From a checkpoint of a small transformer trained on Wikipedia.
Size: 21 layers, width 256, 2 heads of 128, MLP 1024 tanh GELU, 17M parameters.
Architecture: learned positions, biases, tied embeddings, normalized queries and keys.
Training: a variant of Muon for these matrices, 253M tokens, 7709 steps.
MLP neurons of a small language model. Each row is named by its layer, matrix (up: input weights; down: output weights) and neuron, and shows model dimensions 128-223. Each number is 128 + 32 x the weight over its row's rms, rounded and kept within 0 to 255. Numbers have three digits each.
After each neuron's rows, "fires before" lists the tokens most often just after its 100 highest values on Wikipedia text that the model never trained on.

L16.up373:073154142124134125075127171124128110087116169100173093165126095115136063131060125181103136099138111069108191103069160143133093142154117069183131144162195128134092079127143121119117114192140157181159087113142118141137136118088127172182114141125112113151153129117118165118100119167107131069
L16.down373:174146130099179122107190094141180181136159086102157136118136113120104187107098108168137155151097154168096137151150108132087117205136113149133164160118111144113109105143129113083101156164131082121178105097082109131099083152225079130152085133128133097154093153110194162134086110097092169097
fires before: "8", "4", "0", "5", "6", "7"

L16.up11:090040136117100144183141161096100153096118113121127140121149108171105169057100142107174127126089114157085147091092154136191157096076139139111110124097094092112163110112115126168135124131143098114151116136120138107105092134114132158140163136080039153118122122132142140122118153154159110133
L16.down11:136180144113131126104106109080142139113094188146119107163135104060132138110157102086099215116159082077159163215165066172067154050159141127112136141166094149143131091141132148137123152140149159217099128110133133101118108128145157065109122151088142117068128133104119087108161102124126161163
fires before: "|", " |"

L11.up63:154110128125129146090139148128116089082156138128125134138110129139156084101142093149144177171127112094116124090111089154090128117125071099104134125120148102186124096152091130120175075124140120108147114085113139120137125157105164173151098109124056092221149131114133127110100077119172108089
L11.down63:148127154162109079149163133082109112086158144137100137158090074131109087142119125129122096186176117142105185146067137127137085128118110199097154133081125089067135091101139159020156093166169081078163122146122153146148093142130078176208092180158133128104109107053119124096073144138091117100
fires before: "op", "ut", "ce", "c", "v"

L6.up469:116121157124149100085114141083133151133097160151110158155189114054152114124114117167088142133085201115122120172062165101098122115129143094111132182157177110131121110098095240138150145082129094120150155168141117140115164116125150105087121109165127087117111173116092131126136133155113147171
L6.down469:083084139146153088097086108101153168112133147163085169134164134123163146127096132144083103132097157137116129153126125098089176131080116169110112077173136069135150136075165161139191139115172058073091089132156124141121107104061111140099099144126124098179128122131084140086135121114061097197
fires before: "\n", "ord", "\n\n"

L18.up515:158120093180121168152115150127109096099093148088128086155072089143172143186116149101107105152209140086181101133122141172100108078147102134164193139144120117110112154131123103150094066138102149135132119095177147141122121179147146105185082092149104124146177147084151192143130140195118124111
L18.down515:128096079174117059133104142100092106085084152120097095120118076140179167128094147156094058076181137127161111126144114146094154116121143114129153119173094082136097116106092048165154118162158099138160143094168118124111107154162109129143173122117133105152151105117107128151129175084133095143
fires before: " A", " J", " Jan", " Mar", " F"

L8.up48:198082161080125109117113127106137095075116133093124140120150175115119074110110059138097178145143063157106150151123093136114135123126123096106100091067154168187112159149103107127180161093116129121077120108128093088153164152150188126134091107131123121213140125177133166167165151164125129090
L8.down48:144101168178160114099159140091121085145128093076171110094157131142125099098148136154104142058135072109118086156171151149142095105109156119097096099110164137087171117159146151102139120202103087097090100117141153064176121125113135140157114161138090089104093161178123162131180111106101103099
fires before: "id", "ed", "os", "ons", "on", "ic"

L5.up741:134108049161102147080124101065091095118182085143175117145098126108119121111118099114108199148139174099160108123127116194164145124110098082095144125086138136150152122174128077106122117155117149136145109113101120077139094154137138116111164144170152170118090125129136106167131122090170087157
L5.down741:128098155152130117065165085107163081152198126086120120087118071140111170090117100093065136144174151084171144117128068135154145126058154130134080125133126131119160104150159114131092123154131133112094123131087163077166123157172123082164141101177165095120105146187178150128165134195048098194
fires before: "el", "ect", "id", "ons", "ic", "ir"

L2.up962:087091103136170105135115095114148085168125162189144158146162176145128090056108151154127105154191181123125175126141151107160167108134169075093158101128067122151146139142135129149111141163095074152144121175163153133098122135099037135085154130174084102148075150192119149148147153183109064144
L2.down962:147106134107133138124108065120161093057094155133106102144097096121183175099168108092115108113121093115157089125171153131109122111118141168116086074088132116134104188170127084156109100193169126146112110136111145074120159108160135131117091072120135168129118109056103132145125154170120154134
fires before: "ow", "ip", "ab", "ock"

L18.up26:133065127124111160101160126137122164124157138114141120169142133217132144137199111128121128134226157089119148115170120138166089088098183107154088153078151130132179168125157127115144089085141064093118091108100083137077078107126125110105095178139166112125113105093113089062185113124116091136
L18.down26:127161092110053156114141171090152108100075149149164109129190094119172226097131152132127158096163099163112100127124090106115060103130189128081160169102131106152137149147131108135163160100124121144145151191108152143158100168127167129076092160092122113152138107125124080117163131103097169165
fires before: " |", "|", ".", "9", "nd", ","

L6.up916:142110155071147185107168072128141159114141143133163129094069157119106070152088040105165108152120142141116136081144135108081129119141127110169078168181143096156158173087149183162139123156123113120139101148166114094182096157157119152140154141156129093163125131089078049143173119155160121138
L6.down916:140142152129149116114150156118075148054123154147137238145105094044132086167128136098128081113121123192130206189108104047120156080127154129132132119115186112151133103153176103086142136108134128130121127140089128106120135095139133099132172169071109135079170103135101135165063128094137135052
fires before: "ap", "ist", "is", "ence"

L11.up162:119162111054082150139182136121102081092173086117064130152146086150126096167130131130118137120163135019100134106166140095114099089163129089115126131105131136136139198145123133102189158169146103074121145103126153188102096067089170090107104155169163084164130101149193100138126100137162090139
L11.down162:148127126100104122179097096136130125124093114160186111157093035203109106146066086190090130113176107117121156160177132142165048139133099109144156120133136126082094173126170110102119160109091112103121107152113143099099153090107117162115172155105120109144087140080134102093130084119147128076
fires before: "2", "0", "it", "9", "1", "8"

L5.up845:129171199099152115117130168118127171101136134128143157112202117096078089156075120135164149135145121118161139104094091132126095127132173142134059088123135168101119168139153111084083161166111157128121170135039161181130114082206123086085115060146122176091103138105109120113135129204100095105
L5.down845:111135102118186124142166093122101155145129114132096086172070112101127117156111146133117093110136099165119063091159152115113142156118117130166077145137078149108138152160150118140081117158100157121084122150104133097150139132149146154170044160153135177125068122119093137098128126174059097165
fires before: " ", "\n", " P", "C"

L4.up823:156141203165140122114068111111098130160085134097134115117153141100114144122121098093181111119084143090139117170105155168119140118137092138149110190127131100077172114094117177102053099143065138114132149144148098087077156188115139142080143151151182162121119179131160180182124129158142117109
L4.down823:131179142139074135164163084107192128163142135151102128178141151139116196148123179182109117153121048102117117128093120110157096107098128114101140101092117086120114076135076149098140145171117120145140187111193133113106132126145148125138142103108119128122094195118138116097123166079124092138
fires before: "\n", "\n\n", "y", "N", "ic"

L8.up804:078162150181171117132145130138078206074094137168155112074158086067116150122113125071110109154103118116128128212153095130090117151114098125155035125160085089070137167092129213151117158158129144101099170167094178163062160114098151099113065073145195153146100115104185159136122120141109127143
L8.down804:071124131173182166137121124126073190128116126155133128152128160103112123135105106130094140135130164162136080158207098171158078161075148104182076153156092098064129128119134107206121141113103200117102144113096186107076160146126141112122075157180139136134072139107121074122130136104077098168
fires before: "\n", "\n\n", " "

L5.up74:152164101143145116099205133053122182147114159127108120095138152080095160161065162115108147072144090142099073170171161098088140079090138169108084154091159144098138129143107178097109125111105147069156205112111068098118175130163109162084102082133183181198123142136140116205117172147083157128
L5.down74:137087082139109174101171134130114131120142088148110151160070180116063149114088153160113028135116172109137127207170153135099149172064159132113119125145114085144145162174131162088096095212088077086081136107135076090157149147079111135122114080147151197119151144150163134142073180103064131112
fires before: "\n", "\n\n"

L8.up371:190172143166161165102155121085144117074098092055070096061162122088144206126119120127120134143146118167101156120101150120140122082097117035122133148075165156127147182136113146159150137139100122143094133160172141114139115198196099156084073110096174076157124183208128175123113129152114113083
L8.down371:068117089112171153111133121070143143114126099136130144108122160102145186178104114168150103117142095129112142104155074117151129176102143138130115065090141068141068069125136148136133086132147128132123095118111110099141140080100178176100072136024129171146098125164182088107064152136105132132
fires before: "ed", "ic", "is", "er", " as"

L5.up598:104118115178126198080131092096134158155163116140109136107179094147148129164079153082129111145119086169158121116105092138175109150113145173120114168107075105080144164122123132100136166194143106109104098114153130126133098161055116085113067140170124167173074079098149105135170144149099129117
L5.down598:116118154103109103147139131151078134090157117177073110130119060101141090122137121121105160088190116050134101132137122190112186123134105102126061139076151142202132121150102165117090112133074125129155134108124165169167085106132203130111118130091119067125139133047163151100145115218166185131
fires before: "\n", " ", " S", "|", " R", " G"

L18.up565:171105172115091159125103163117145199083112088157103144095130126144109118198128086118098124140111167140123114100123191099099095119155134163093171157150152140147109135149078172153154123104181181103136103171082160087117134091050136137116103165107141094101130085145133114161120039206143188128
L18.down565:148115100144101143147205123150138138065084152120149106101183167139133144167100167102128103189078130113120164118153164170130150187093126136127139133164118153181132113137124081128155112161124113140203075107194083089170146140139137126114117112086110154126160096173097056137177083100130087114
fires before: "em", "r", "er", "ed", "ing"

L4.up861:093112134103146118091132131127127163134089143114134149130181176075096147103076114104115184088156153120113151156084181103127124124115142119105081126107146033088150167120070086122089138118123102143109096154173137178106106152202135094085171112105172131078086150165144131130155110154145177133
L4.down861:101141153073108142097057104144198140159062100135118098117134147149126154120089120123146126121120133108148109159146133062149145096131156136094168136122150112140120136139083144170122178130156126163096140179152134109117146142146151111083157092179097149155128163135186094159098103144098107127
fires before: "en", "ies", "ary", "ip", "ild"

L2.up408:161114148070123141101157182131125165106111093142084150127130132149102104142155172108125153182143174104169157098133125155057121153178178118131149195163119157134146092096134180157040090122110156090093081109121120146111188127135095166122136103105144153110176106158100132083110155172114186102
L2.down408:151115141068155112130132099110169126101129077136140150148125164181088158151118132119115157176138163131102158103071092205057178140140150133137149095129127157128165063173151114163146075111130160158048123042168160105152122108192113149126109112114168087124134107149088142122165112149097170106
fires before: "ed", "ion", "en", "h", "w", "ing"

L5.up300:089064089122146166065158132149073139114104181145105143164149172111071171208139107127121170104139103070175165134101110108099105121142111109141115141113165174104110116130075163125173181136111187072106113144125112114116135134158090099160119149169156093124098090072134128156147101163085107120
L5.down300:108114122146163126135175174152150169145149059181165121147157110175099128118123050128137102117159135160151104140144103145146110131056139094139130139086143103107069093139082094112183207123117114102134148107103111138150110153174121153106149118102109156166121166165141043124102110139093098084
fires before: " |", "en", "4", ".", "2", "0"

L4.up123:205162093126118127146068102160123125136189156123089173136149171102105092108115129102162158121122111076102178111118195201119147144133086104118100097195097115153079107117153074116133074117136156089147145136118119113126172117144070173157164119125110113109108137145205104181090119122077115161
L4.down123:107112167185140088123145115147124156087167150123111150118067123157136134141145137142118147109122089152122137139089092123153145134151139098082095152148113118110103118165113091150174137110102117115136110166014118111137158169165144101156120134156098155114158195159071128191121082111122136193
fires before: " ", "ary", "inal", "in"

L5.up734:147117107117117150107164194145172190110182107084119153127149106067109139082128100157091129115089165136150147092103136201103170155137099167101078174135166081119129096180170133190117068142073155104143075116150063154107140099136133134137143084103103133135141092102158115158166125138150092124
L5.down734:128151121103122156172115156139130184096152143110133105139117144135123119032103135122162157127215171097187146119137143117133175121113117127089159109105178056128085075124114106192149144143116100099059095130152136142074085121117161218119137129148163134133121108163117139127120031135102186143
fires before: "ed", "end", "en", "g", "ther", "al"

L4.up960:122121127174138144081106105107165141132172101124149166116057167111156122135130076121128152135113140077085158121114184068121133114143052179059111091137094102161153099096120088145116047140169083162112082130163134112100128132114105163094081061162139127122139128162126067150166074081175118146
L4.down960:096097113121082130079173159117094167164148127117168193163100156139168119070176135156124123195100045149125143187114099110161138121122133158127072119149084173141223109155156158135172129081123120174158143150118129118196092106151119148168135106150136137042162118101102135157067157188109155120
fires before: "op", "ap", "inal"

L16.up652:183151058145126120114114096117113087103087165095100111175112069154135084134116142130129150136162144118147095059154130158136109102146129127123178136116113074157120143110102133181114067116170151154114134118177115113169111176178125100125150134097089155125141145131176134152101156166122077114
L16.down652:165128153141114128155101055124106092061112153143061057140113060120127167164111148121057084112155095137162102087151141146131105117096136157139138157123093101150125154148128111180118134157150119104175138102112094097131065168127120135111097108097150148197140124126113129157112164146163124184
fires before: " A", " ", " J", " F", " Jan", " O"

L8.up45:087043152169059170121109083096075142177115175156168157098122139142127148181115120135140123144144123118143162145208100116041075075142169137042164073180181167096065181148147124114154133139162147125144122192188147096107121193145077187102113120156166137174132144023178135179148130139117096152
L8.down45:127123119125075179122183178163162145119084097121179087135110122162185175145129040175138082058184081140108124119125179131128146158102160128122062159141093109189128143084133139124073101056156168105166132096119185089149081171146148132149099134127180124108149140099145170104140085122156112122
fires before: " |", " ", ";", "9", "."

L2.up111:087114144137099137138095116074089177112152111152156194148123081153139120083106147043161170153176105165140117114094163146135083159144084123125134201116116157067139120069166158129145087138162122081033123122163134159124065111133098173130142153154109159186118120077138140131089122130043122182
L2.down111:114084176132144162086165124159097110137091145106087087096123115152077184172152111111088142138075089128145112159138099103042095157163147149093073179091115094161127074135136130193098132076095124145134124145139122087135155091158080198127136124113128198126067111082128096133164145144183143135
fires before: "op", "est", "s", "m", "act", "ra"